config.toml
num_key_value_heads = 4
vocab_size = 512
norm = "rmsnorm"
init = "normal"
optimizer = "cautious_adamw"
beta1 = 0.9
lr_head = 0.00551
warmup_steps = 549
batch_tokens = 16384
z_loss = 0.0001
max_steps = 8814
MLP neurons of a small language model. Each row is named by its layer, matrix (down: output weights) and neuron, and shows model dimensions 0-63. Each number is 200 + 40 x the weight over its row's rms, rounded and kept within 0 to 999. A neuron's up and down rows have the sign that makes its largest values positive.
After each neuron's rows, "fires before" lists the tokens most often just after its 100 highest values on Wikipedia text that the model never trained on.

L3.down247,200,235,193,250,281,243,157,202,245,201,177,239,272,161,169,126,254,204,289,191,280,248,141,214,204,190,230,211,235,156,211,222,228,215,215,158,216,211,163,278,214,212,116,202,233,209,223,217,158,174,160,195,228,226,143,175,222,175,231,189,100,177,175,191
fires before: " ", "\n", " P", " 1", " S", " G"

L6.down451,205,222,168,266,202,205,250,179,287,161,145,205,235,155,203,109,162,193,272,225,240,256,228,182,212,238,227,223,203,201,254,241,178,213,221,174,221,167,217,216,181,199,130,179,150,193,193,173,190,184,181,229,223,158,233,170,183,201,164,287,216,166,202,238
fires before: "\n", " ", " 1", " 2"

L11.down174,241,164,223,229,193,167,167,207,226,223,238,267,180,195,171,252,164,194,227,208,276,217,206,235,179,237,145,148,203,186,195,249,207,191,219,203,191,261,174,207,152,173,259,154,187,261,178,171,186,299,241,102,196,153,233,220,254,214,285,210,133,204,154,141
fires before: "l", " F", "p", "o", "f"

L6.down215,206,257,226,122,237,246,162,152,223,204,195,156,146,184,226,208,199,241,222,157,163,213,197,103,196,194,158,188,197,265,198,271,216,181,216,191,231,222,205,198,195,205,214,152,155,157,144,161,209,196,241,176,175,223,261,204,230,256,194,176,248,202,235,204
fires before: "6", "5", "7", "2", "1", "00"

L2.down299,200,128,173,198,196,227,221,185,150,192,182,188,183,211,226,214,234,197,198,135,231,295,229,162,173,197,175,267,140,185,295,144,179,242,265,266,214,113,224,198,134,181,155,172,225,187,260,214,236,158,186,193,191,230,141,182,234,170,163,163,210,195,222,257
fires before: " |", ",", " and", ".", ")", " ("

L11.down269,241,198,174,128,219,195,172,200,269,182,235,199,220,223,123,194,183,156,215,243,185,330,207,245,218,242,226,153,192,214,119,164,205,221,141,136,188,214,211,275,161,206,176,211,166,191,178,189,185,179,170,289,206,237,201,183,203,191,269,192,229,247,181,158
fires before: "0", "5", ",", "8", "6", "4"

L6.down3,108,241,175,251,194,235,221,141,230,202,237,178,192,239,112,122,167,151,223,189,228,201,169,236,194,199,266,224,186,256,155,216,230,257,169,215,183,238,247,263,191,215,243,205,177,176,248,129,179,200,232,195,191,201,196,243,249,219,144,249,155,228,175,261
fires before: "ver", "n", "i", "l", "re", "o"

L10.down458,316,207,230,208,142,235,176,133,222,156,185,207,202,128,254,152,224,206,219,224,156,148,240,221,162,229,212,192,231,133,151,232,113,222,132,164,146,186,214,238,211,259,133,152,198,239,253,180,210,202,230,216,210,165,167,255,99,237,293,174,236,164,195,188
fires before: "\n", " The", " He", " |"

L10.down245,230,196,213,210,210,247,279,153,191,286,129,215,167,237,136,247,166,175,189,181,263,309,197,176,183,200,167,162,174,211,242,152,204,249,268,168,214,195,221,226,157,205,212,209,135,264,179,173,239,153,189,264,219,244,186,234,192,149,288,125,114,205,203,186
fires before: ",", ".", "\n", " and", " |", " ("

L6.down405,204,229,231,244,218,129,164,162,248,164,178,258,204,191,185,216,137,225,159,160,257,146,232,189,186,244,181,198,184,213,246,136,241,203,151,293,200,126,188,190,195,239,158,170,206,203,165,257,196,57,185,262,179,209,158,132,251,208,226,173,129,203,157,171
fires before: "ing", "n", "i", "or", "ed", "y"

L10.down180,168,247,190,183,264,301,219,189,232,237,220,135,242,251,188,201,203,279,216,184,200,178,232,240,226,216,208,231,277,214,147,190,225,206,186,175,164,224,270,284,179,169,139,186,241,150,221,205,225,205,166,214,207,159,203,298,226,230,195,193,144,183,220,219
fires before: ";", " |"

L10.down233,243,165,269,239,157,217,226,160,201,152,213,211,188,227,242,256,137,160,227,194,186,163,267,234,204,197,232,134,176,136,150,226,172,207,223,225,183,283,90,216,159,204,199,235,192,220,237,217,288,147,217,190,176,195,197,284,138,222,223,167,221,239,227,194
fires before: "\n", " The", " I", " A"

L9.down44,229,174,168,241,356,229,209,128,232,233,207,231,143,168,240,153,201,202,251,138,222,181,198,253,214,196,218,214,170,181,196,253,222,140,173,197,204,250,149,211,236,139,185,167,301,258,187,174,218,217,242,177,218,205,294,250,280,171,194,239,174,262,120,182
fires before: "c", "l", "ce", "p", "v", "m"

L2.down182,198,225,201,220,247,192,76,183,213,184,158,262,170,154,243,177,132,142,206,186,246,199,205,178,127,141,167,279,195,139,237,199,190,220,232,151,188,123,200,216,288,208,209,228,205,139,218,268,155,224,135,219,178,193,198,152,205,127,202,200,234,175,189,192
fires before: " |", ",", ":", "."

L8.down135,230,171,253,263,205,203,215,234,214,193,202,173,102,196,227,198,157,248,182,262,195,199,230,115,211,176,207,233,205,210,175,219,189,216,200,177,119,242,219,199,171,219,219,228,186,216,216,181,178,204,219,279,223,191,229,257,151,222,240,140,213,148,220,176
fires before: "|", "\n"

L10.down382,148,211,208,143,220,232,260,190,190,219,226,186,192,193,197,236,183,176,191,151,175,192,226,222,165,128,217,273,204,224,133,224,189,225,117,213,268,267,176,271,161,227,208,165,264,195,263,185,217,245,221,198,163,251,182,220,121,169,217,193,198,229,180,214
fires before: " |", " A", "–", " S", " ", " P"

L11.down530,197,227,240,100,188,276,151,237,234,115,193,263,187,244,277,215,242,271,165,232,157,218,169,222,176,217,189,202,173,222,174,178,206,195,257,263,192,243,214,199,223,260,240,151,198,162,178,182,142,181,190,215,154,155,249,237,146,186,200,215,246,141,241,271
fires before: "n", "c", " 1", " 2", "s", "ed"

L2.down19,206,244,237,234,282,245,162,205,209,200,179,205,180,216,198,210,173,222,184,115,233,236,194,129,188,217,239,145,219,244,199,199,185,176,235,184,209,184,241,245,239,127,93,144,184,192,208,263,148,229,219,204,191,282,123,223,203,215,183,282,192,201,143,241
fires before: ",", ")", " |", "\n", ".", "–"

L9.down405,199,215,251,197,128,183,188,191,172,256,175,178,226,166,264,185,187,199,175,213,221,209,156,270,167,182,200,177,254,165,227,189,237,232,134,232,281,110,186,187,206,175,265,211,162,216,229,183,188,116,206,247,243,212,199,194,248,229,217,123,181,232,244,119
fires before: "re", "n", "or", "at", "er"

L9.down529,182,197,272,191,184,142,180,266,173,157,180,191,225,239,224,217,162,181,215,224,179,353,188,177,231,257,194,226,200,202,201,156,173,255,239,231,163,154,221,160,254,227,169,297,181,288,235,220,194,200,205,262,195,182,223,231,211,230,257,189,203,256,203,139
fires before: "er", "ar", "n", "v", "d", "k"

L9.down551,183,181,208,202,225,256,223,304,195,232,201,220,254,174,261,203,207,171,177,195,270,194,211,294,212,201,232,238,179,228,209,128,202,221,227,179,165,267,150,212,210,239,175,159,223,226,274,245,163,143,212,253,182,162,159,127,167,208,196,231,144,128,251,226
fires before: ")", "–", "y", "ic", ";"

L11.down243,211,180,241,137,215,152,253,231,261,182,204,229,196,192,260,235,167,283,220,272,224,144,220,206,232,138,194,170,244,214,250,189,188,105,211,168,234,231,242,145,290,178,190,179,146,171,223,194,253,183,190,202,107,200,90,277,121,157,223,232,223,148,114,276
fires before: "ak", "e", "ran", "ra", "r", "w"

L2.down55,216,248,233,223,236,236,140,191,218,235,180,295,162,159,239,223,197,221,213,209,235,284,170,147,185,178,211,207,222,233,300,158,203,246,206,150,191,175,209,202,217,214,191,173,169,183,243,283,126,207,146,189,183,316,239,249,157,188,193,165,212,126,199,188
fires before: ",", ".", " |", ")", "–"

L3.down83,193,207,252,242,238,198,195,167,222,184,178,179,213,250,262,170,235,158,217,230,215,198,253,155,137,213,184,191,227,172,115,243,254,203,221,145,233,206,186,253,221,194,221,144,189,162,191,253,189,177,223,187,164,239,167,182,165,232,201,265,182,245,178,234
fires before: "t", " ", "\n", " \"", " |", " T"

L9.down420,113,123,218,235,236,262,190,197,258,168,267,267,199,178,229,223,157,178,226,205,218,276,246,227,214,230,177,239,183,226,251,164,207,163,240,247,213,252,200,243,184,172,232,244,196,208,201,229,215,172,208,111,212,173,209,195,157,159,274,223,121,244,161,245
fires before: "st", "p", "f", "l"

L2.down2,216,236,222,206,237,230,174,249,202,242,208,279,178,163,179,215,262,172,172,203,283,232,210,195,186,180,217,216,226,256,285,151,152,207,239,179,201,223,169,203,234,190,155,148,156,230,240,321,166,148,141,147,207,276,211,247,177,188,221,155,215,183,142,197
fires before: ",", ")", "–", ".", "\n", " P"

L10.down535,204,207,200,212,182,268,134,151,210,138,220,223,213,181,163,159,229,210,162,166,225,254,123,217,181,257,267,258,165,184,252,146,200,183,177,190,126,169,187,163,118,195,274,148,212,234,135,127,125,242,245,218,190,122,190,193,224,126,222,179,209,206,185,190
fires before: "t", "s", " the", "st", "n"

L8.down165,211,241,270,149,225,171,253,219,259,270,243,202,152,193,253,175,191,227,187,184,232,168,197,155,194,144,184,190,274,170,204,187,184,176,151,147,190,182,275,217,225,203,282,208,161,184,227,207,155,165,203,185,156,208,257,208,152,171,230,249,119,183,221,170
fires before: "l", "id", "C", "om", "re", "S"

L11.down516,239,207,192,178,143,163,235,214,201,164,170,216,143,300,280,183,159,176,220,228,170,163,123,205,215,105,143,156,281,177,198,219,196,180,243,238,216,220,237,170,148,192,210,198,211,261,132,252,179,219,163,254,119,175,165,276,245,160,212,172,203,270,178,238
fires before: "r", "ar", "w", "u", "v", "ro"

L2.down475,164,205,212,212,310,160,178,124,170,70,274,221,215,129,220,215,231,132,213,268,194,235,146,210,251,230,178,136,198,219,228,254,141,209,248,223,242,170,175,253,197,244,223,189,189,190,209,171,208,171,257,224,179,256,151,187,104,225,158,237,211,160,198,200
fires before: "e", "s", "ers", "ed", "er"

L2.down292,198,324,320,104,235,226,284,176,217,204,245,186,197,180,265,197,200,196,280,196,136,208,196,181,187,220,196,206,234,204,143,190,180,153,154,223,189,253,236,221,179,217,188,73,168,210,163,255,262,292,176,266,214,258,218,272,196,131,216,217,147,201,259,157
fires before: "7", "2", "6", "3", "4", "8"

L11.down559,202,194,253,194,173,264,212,192,228,247,239,232,223,202,144,216,235,194,200,213,256,196,112,245,248,271,206,230,155,257,196,248,236,232,254,230,234,207,243,195,200,147,209,194,204,192,191,227,221,245,229,209,132,208,219,219,215,163,170,238,216,174,256,171
fires before: "p", "m", "d"

L8.down232,179,148,197,150,253,200,224,182,208,203,201,162,221,196,250,212,172,175,169,83,270,242,226,204,189,204,240,230,203,211,171,161,244,165,234,263,233,263,215,218,277,203,179,172,241,225,201,229,192,272,244,213,196,179,140,225,192,192,227,170,170,267,197,174
fires before: "n", "l", "d", "as", "st"

L3.down424,228,207,199,174,155,170,241,146,162,242,210,220,172,163,201,231,172,163,209,124,254,281,206,114,237,220,204,156,155,259,246,231,226,279,253,83,176,201,180,255,182,227,191,220,213,228,174,168,191,237,227,194,174,241,206,224,191,178,225,253,197,231,167,176
fires before: "ed", "ers", "al"

L9.down557,132,291,236,219,257,223,211,189,270,159,187,232,200,218,160,255,215,210,215,178,242,186,228,168,139,137,237,197,179,183,260,200,163,218,280,273,228,193,191,278,191,186,212,135,206,253,192,236,211,215,194,150,144,155,168,135,207,207,219,304,209,181,164,148
fires before: "e", "es", "ing", "er", "ed", "on"

L8.down382,189,184,236,202,217,139,197,298,207,161,205,199,172,162,159,120,180,193,211,164,192,221,251,148,220,207,140,232,199,171,154,235,200,186,179,212,176,174,160,205,188,191,288,187,179,268,188,203,200,287,278,216,213,244,213,249,128,208,256,158,152,163,237,206
fires before: "-", "|", "\n", " ", "2", "\""

L6.down128,204,165,172,232,170,239,212,225,205,131,222,169,197,176,160,263,210,92,193,222,179,231,251,205,157,150,277,134,173,232,210,154,168,205,226,211,225,170,149,240,157,215,228,228,182,212,161,249,210,221,194,214,241,231,161,229,213,138,253,161,134,150,118,277
fires before: ",", "\n", " (", " |", ".", " "

L8.down387,270,199,219,275,224,162,234,195,264,200,182,238,189,149,182,120,143,250,259,227,176,203,197,211,208,298,216,281,184,158,109,176,152,159,176,253,108,213,152,219,176,248,134,103,241,154,234,114,210,174,172,184,166,236,149,184,116,189,282,250,175,220,203,169
fires before: "\n", " A", " The", " S", " |"

L8.down530,149,254,89,190,140,150,161,270,197,159,215,236,177,177,277,222,203,179,186,135,126,128,235,243,197,205,128,177,134,153,238,145,186,224,267,167,248,185,101,289,210,215,239,220,200,198,235,169,172,207,160,228,179,165,256,177,219,201,199,158,229,197,211,122
fires before: "n", "s", "u", "d", "ou", "ag"

L9.down166,201,164,200,261,226,215,145,272,132,250,191,269,186,239,259,165,245,239,132,210,144,216,168,173,206,197,243,229,182,150,191,189,225,213,166,212,230,192,247,227,186,251,210,252,184,235,124,265,243,234,178,247,185,139,209,209,183,157,190,198,196,213,177,212
fires before: " ", " a", "n", " in", "y", "im"

L3.down259,240,194,169,184,223,170,155,201,201,126,202,263,201,251,199,196,180,205,235,219,160,232,224,274,151,167,143,192,213,222,147,250,170,191,184,179,160,259,201,281,303,221,204,231,151,221,222,202,192,155,197,206,166,284,202,164,125,236,215,182,160,168,189,202
fires before: "4", "2", "3", "1", "5", "0"

L6.down70,203,216,195,211,207,260,199,171,120,233,246,209,226,267,113,168,282,155,195,171,191,187,209,191,172,219,245,169,259,134,258,200,185,235,181,272,146,152,206,191,152,151,165,196,203,165,214,185,188,184,95,212,233,136,163,171,172,223,197,167,253,215,189,152
fires before: "p", "t", "c", "ce", "am", "ist"

L3.down31,225,220,247,135,231,186,182,238,217,281,178,153,180,197,196,243,270,162,237,198,148,238,252,174,202,204,188,180,228,174,172,182,266,178,220,194,212,126,194,311,239,191,187,190,212,225,159,156,242,177,209,167,191,261,128,198,185,204,145,253,160,214,189,224
fires before: "e", "ly", "g", "re", "k", "al"

L10.down263,186,170,140,154,170,211,265,213,155,205,220,183,208,254,243,193,195,196,179,168,207,195,185,178,257,181,213,162,245,262,179,200,197,175,221,179,283,190,187,177,166,216,232,215,211,173,225,103,190,162,260,224,256,184,178,209,199,251,220,199,155,220,226,223
fires before: "9", "7", "8", "6", "5", "4"

L9.down36,154,121,212,122,195,138,206,177,172,243,156,157,166,238,173,168,222,94,191,226,251,193,256,234,163,195,188,230,195,175,263,212,157,254,253,225,249,254,241,242,239,182,130,233,206,219,145,126,257,193,181,235,216,152,171,168,276,227,178,136,207,289,193,187
fires before: "op", "ew", "ol", "ak", "le"

L3.down344,173,270,269,238,220,33,189,249,178,208,212,186,172,187,220,205,104,224,214,251,180,216,296,207,132,161,175,196,244,235,191,157,205,179,189,218,129,228,123,163,205,219,215,225,169,162,201,206,157,255,220,233,214,139,269,259,183,283,247,234,186,96,156,218
fires before: "\n", " a", "ir", " A", " an"

L9.down353,120,210,246,243,229,246,122,237,179,217,227,191,254,178,137,162,213,197,219,138,186,223,192,216,223,205,222,187,188,205,190,184,223,206,237,191,166,239,225,196,234,182,173,210,236,211,254,144,169,101,156,247,219,161,174,291,248,268,216,208,173,134,220,168
fires before: "e", "a", "ian", "in", "i", "re"

L11.down377,161,241,203,138,229,194,166,242,295,222,197,287,223,254,228,255,224,179,228,248,181,193,197,232,187,170,231,211,221,144,237,212,219,218,266,259,181,204,158,187,257,211,160,108,254,260,208,147,173,213,206,187,221,143,147,177,150,188,222,211,225,237,199,190
fires before: "ed", "s", "es", " the", "ing"

L10.down265,150,216,191,193,222,281,306,187,265,156,112,216,157,207,190,252,173,196,200,245,198,228,239,233,193,200,181,203,225,141,138,200,224,221,186,275,146,203,170,193,272,188,190,127,242,260,222,171,183,235,158,241,172,235,148,172,190,217,265,226,219,166,148,166
fires before: "o", "an", "ub", "and", "'s"

L3.down364,157,163,193,208,311,243,220,199,177,146,211,186,259,251,233,252,199,305,199,177,159,199,152,195,263,195,176,197,167,260,86,143,192,281,283,188,249,195,193,158,99,259,179,199,117,243,289,155,246,225,259,207,155,231,238,176,238,260,181,144,159,179,188,209
fires before: "8", "9", "7", "6", "4"

L2.down479,233,174,240,178,200,180,169,252,164,183,249,211,208,205,255,169,247,170,183,173,180,181,143,198,277,129,205,181,150,204,149,163,242,203,163,204,216,227,233,195,163,256,256,243,237,215,229,187,246,284,232,219,218,65,141,148,212,126,210,252,185,153,275,215
fires before: " ", " a", "y", "n", " ex", " in"

L10.down413,152,230,166,210,253,153,205,142,188,206,173,232,228,237,259,224,161,180,184,289,253,221,159,176,240,159,140,205,210,225,151,211,152,199,219,275,243,151,198,187,231,212,172,210,209,164,224,146,197,172,221,152,180,171,160,198,184,251,126,220,270,177,246,230
fires before: "ter", "as", "s", " be", "w", "ed"

L9.down20,171,245,195,239,191,198,226,154,191,232,227,179,215,181,267,224,150,254,280,220,241,286,157,144,207,172,236,225,150,188,215,172,229,290,257,227,191,192,215,205,172,129,167,245,190,269,160,234,242,196,287,194,163,248,196,200,169,161,181,241,162,238,93,130
fires before: "le", "l", "ers", "ity", "o", "al"

L2.down532,190,197,217,262,240,212,177,161,194,155,189,171,214,164,169,165,139,237,243,213,239,254,178,199,256,224,145,280,224,164,195,147,179,232,236,163,195,236,239,205,202,192,197,199,208,217,172,210,208,226,242,134,231,186,170,211,199,254,183,196,135,188,204,174
fires before: "le", "ar", "l", "p", "v"

L8.down119,212,237,223,166,240,219,230,145,205,171,303,145,181,179,160,108,151,240,175,196,294,226,183,193,144,178,220,204,199,162,214,163,154,178,216,204,165,251,260,240,228,217,279,233,171,177,215,192,192,202,175,261,257,226,211,207,180,142,188,196,217,163,257,214
fires before: "a", "ec", "ol", "e", "ell", "er"

L11.down14,239,191,159,155,192,222,202,175,237,176,181,219,206,226,220,105,132,337,134,167,144,202,193,311,163,242,177,269,202,220,215,197,217,185,168,261,150,179,239,206,189,174,269,152,251,224,226,185,185,231,219,166,147,239,243,233,232,174,182,219,226,231,132,212
fires before: "c", " the", "t", "ter", "v", " 19"

L10.down15,188,183,109,178,208,118,183,164,217,223,178,252,218,177,248,183,181,237,255,192,209,189,176,240,226,197,212,160,172,202,225,204,104,287,225,176,203,212,225,238,194,247,244,239,186,231,201,215,202,193,215,214,194,240,251,230,205,190,176,159,221,136,205,149
fires before: "al", "l", "an", "n", "d", "is"

L6.down220,235,247,196,202,260,279,239,200,240,194,122,175,154,225,230,233,153,151,234,176,225,223,207,232,195,230,232,227,227,214,150,197,234,251,200,115,208,227,224,188,208,231,220,177,156,161,195,187,223,183,193,257,169,141,214,229,204,290,270,228,199,233,223,194
fires before: "\n", ";", " |", ")", ":"

L3.down430,216,258,217,288,210,223,224,145,357,161,258,169,183,166,215,143,181,244,166,245,235,222,195,185,205,178,253,288,210,290,135,173,203,211,234,265,180,153,213,198,241,207,166,231,219,195,210,165,184,185,242,232,198,166,204,186,199,165,180,228,139,213,340,189
fires before: "t", "e", "her", "a", "ers", "i"

L3.down436,294,258,254,157,189,218,232,260,171,218,163,141,168,184,180,179,222,320,181,177,278,220,137,216,186,205,166,173,264,197,219,238,269,229,150,262,228,198,192,207,226,159,263,280,179,205,156,198,171,243,272,213,218,191,240,258,216,202,240,203,224,173,245,189
fires before: "er", "or", "ed", "ers", "ric", "s"

L2.down406,187,252,285,143,163,260,184,235,208,235,198,149,140,174,199,156,263,132,133,133,167,190,186,183,232,171,179,233,235,209,198,300,231,241,153,250,189,253,245,224,175,205,231,140,170,154,234,217,152,239,264,216,97,207,169,226,176,182,165,269,169,231,267,137
fires before: " |", "ber", "1", "3", "4", "5"

L6.down83,224,230,213,249,165,222,263,167,251,215,138,207,262,204,194,138,230,195,238,202,218,174,160,175,169,209,214,213,177,217,214,222,252,163,199,221,166,219,183,176,149,237,140,223,153,269,147,181,159,241,228,255,270,203,226,152,180,233,194,281,236,236,172,208
fires before: " ", "2", " P", " T", " R"

L9.down175,203,188,270,163,138,161,121,216,226,249,156,259,179,155,242,197,192,218,260,219,258,231,236,245,188,231,233,227,193,164,283,218,179,174,192,257,223,176,235,145,230,206,264,265,103,248,256,276,202,156,242,209,122,264,251,152,143,240,284,261,158,170,164,192
fires before: "l", "er", "n", "t", "p", "g"

L9.down213,188,251,183,171,252,192,141,145,164,225,192,188,190,141,100,173,255,95,192,189,233,135,169,227,270,196,153,177,185,176,268,219,202,239,110,312,189,285,199,208,145,175,151,153,116,150,229,231,154,207,209,247,219,160,198,150,205,230,206,237,177,216,185,238
fires before: "ce", "c", "a", "am", "um"

L3.down502,196,227,222,201,229,210,197,217,189,254,155,211,212,197,207,176,188,213,151,168,137,176,169,218,218,166,155,189,197,212,149,227,182,242,196,216,197,175,200,211,172,164,249,175,166,210,269,159,142,247,249,211,160,180,257,211,212,239,217,118,275,172,171,180
fires before: " |", ";", "4", "0", "9", "2"

L11.down10,168,237,194,165,209,102,199,237,105,269,170,217,197,226,222,168,187,222,166,233,229,176,217,144,178,167,240,151,170,113,206,207,152,187,270,211,216,238,178,226,266,209,218,120,242,175,168,270,239,231,155,227,144,219,233,179,165,208,210,181,231,210,175,113
fires before: "\n", "s", ",", " and", " of", " ("

L3.down125,188,217,213,241,210,230,235,166,217,247,114,223,208,239,249,221,194,163,238,256,201,129,229,233,139,177,193,154,221,193,105,221,204,221,232,254,187,251,208,194,188,201,232,148,148,207,167,168,225,220,202,199,178,223,229,194,182,204,244,282,226,251,215,267
fires before: "r", "is", "an", "re", "o", "ir"

L8.down452,245,169,190,218,253,226,147,201,221,272,212,222,160,234,199,210,139,231,156,203,125,178,202,170,194,241,223,220,167,222,205,175,186,115,220,140,122,213,259,185,168,227,197,166,204,240,147,253,251,200,180,257,177,142,217,225,243,203,255,100,214,119,223,163
fires before: "\n", "-", "|", "i", "u", "us"

L9.down411,158,217,295,202,261,222,187,210,179,190,154,125,249,172,207,172,166,177,214,227,278,175,170,253,213,175,197,173,194,202,161,164,165,157,220,280,195,222,189,266,234,218,106,206,224,167,197,170,272,177,171,223,161,180,161,172,168,154,229,237,212,251,191,83
fires before: "s", "le", "l", "ers", "d"

L3.down402,189,196,180,185,164,269,160,200,204,232,180,227,271,175,174,230,173,146,208,189,247,220,136,228,182,242,240,196,209,191,131,204,253,196,237,132,281,140,214,233,161,177,184,249,204,191,197,202,215,228,300,250,200,221,236,183,143,85,174,170,155,231,221,107
fires before: "n", "ill", "s", "m", "p", "e"

L11.down104,196,193,161,195,230,218,133,217,192,193,147,184,216,158,190,203,143,175,207,163,249,164,124,135,219,203,95,140,203,212,208,201,179,150,219,248,176,219,241,276,140,162,195,207,180,230,208,210,220,196,282,305,173,168,237,237,156,124,257,240,118,209,255,238
fires before: "ch", " he", "c", "on"

L2.down141,161,190,261,189,185,161,204,212,138,230,244,211,188,204,254,149,325,223,181,156,214,186,134,241,223,161,193,218,178,186,189,215,273,218,172,195,164,220,252,197,166,193,261,204,232,233,141,203,191,187,275,215,162,142,118,241,197,207,189,187,169,197,268,171
fires before: "\n", " ", " a", "n", "y"

L11.down46,130,241,232,182,158,225,167,232,104,202,150,217,148,130,179,252,173,222,171,213,182,248,249,178,172,203,282,242,216,196,217,230,146,137,201,267,174,218,238,178,178,231,216,128,211,231,202,241,133,221,166,144,233,243,206,130,155,193,276,184,283,236,229,139
fires before: ",", " he", " and", " the"

L11.down201,208,229,253,225,168,239,191,164,206,167,202,185,209,250,220,217,162,186,183,201,143,143,205,164,143,232,191,185,181,121,106,167,136,226,235,142,217,118,218,223,232,230,213,154,153,183,178,164,247,186,168,277,258,231,204,210,160,178,220,155,205,205,208,176
fires before: "\n", " S", " A", " The", " D"

L3.down300,204,250,172,185,156,259,174,200,204,140,156,223,209,246,301,227,122,225,203,252,113,235,206,240,165,190,158,104,222,152,167,172,229,302,184,201,171,198,207,108,231,266,177,139,172,174,230,121,214,185,200,215,190,265,251,139,189,222,278,207,155,208,234,284
fires before: "3", "2", "1", "4", "5", "0"

L8.down146,147,188,94,160,203,228,194,173,181,215,183,204,240,187,126,243,246,228,179,251,208,183,116,224,204,163,249,177,147,168,156,185,124,193,168,198,180,117,200,158,255,207,170,175,224,262,148,192,251,199,133,115,218,217,170,158,187,222,195,180,213,277,247,255
fires before: "it", "iv", "i", "ion", "qu", "c"

L10.down237,232,237,231,226,191,232,219,139,220,180,198,263,214,203,232,250,197,214,227,232,129,175,179,206,166,276,213,184,235,138,167,199,226,170,129,151,199,203,212,199,168,249,221,217,191,228,269,170,262,185,185,152,205,187,216,257,148,323,281,167,191,182,215,184
fires before: "\n", " A", " The", " D", " S", " He"

L9.down142,147,231,273,171,163,283,279,155,172,167,274,189,170,209,191,196,184,202,211,271,188,251,262,163,231,207,224,227,198,176,162,188,163,216,244,168,192,142,192,183,90,251,195,207,161,98,239,187,271,255,156,215,206,218,268,157,168,236,180,169,197,174,207,169
fires before: "2", "5", "1", "8", "0"

L8.down21,210,221,284,183,118,202,159,183,209,276,275,259,172,168,132,242,189,214,154,230,175,171,180,224,168,162,162,220,141,159,211,186,193,210,213,228,206,242,237,166,243,176,236,288,205,256,266,157,191,177,214,250,253,177,246,200,194,155,242,178,259,200,200,216
fires before: "ec", "an", "a", "ort", "e", "re"

L10.down550,145,248,216,251,226,166,141,246,198,230,189,268,253,222,228,204,125,174,227,199,248,235,163,238,236,234,190,264,248,261,221,199,117,182,197,167,203,206,164,260,234,174,236,196,168,162,152,205,168,170,235,263,119,193,187,227,145,191,256,291,226,277,188,181
fires before: "ch", "e", "{", "2", "c"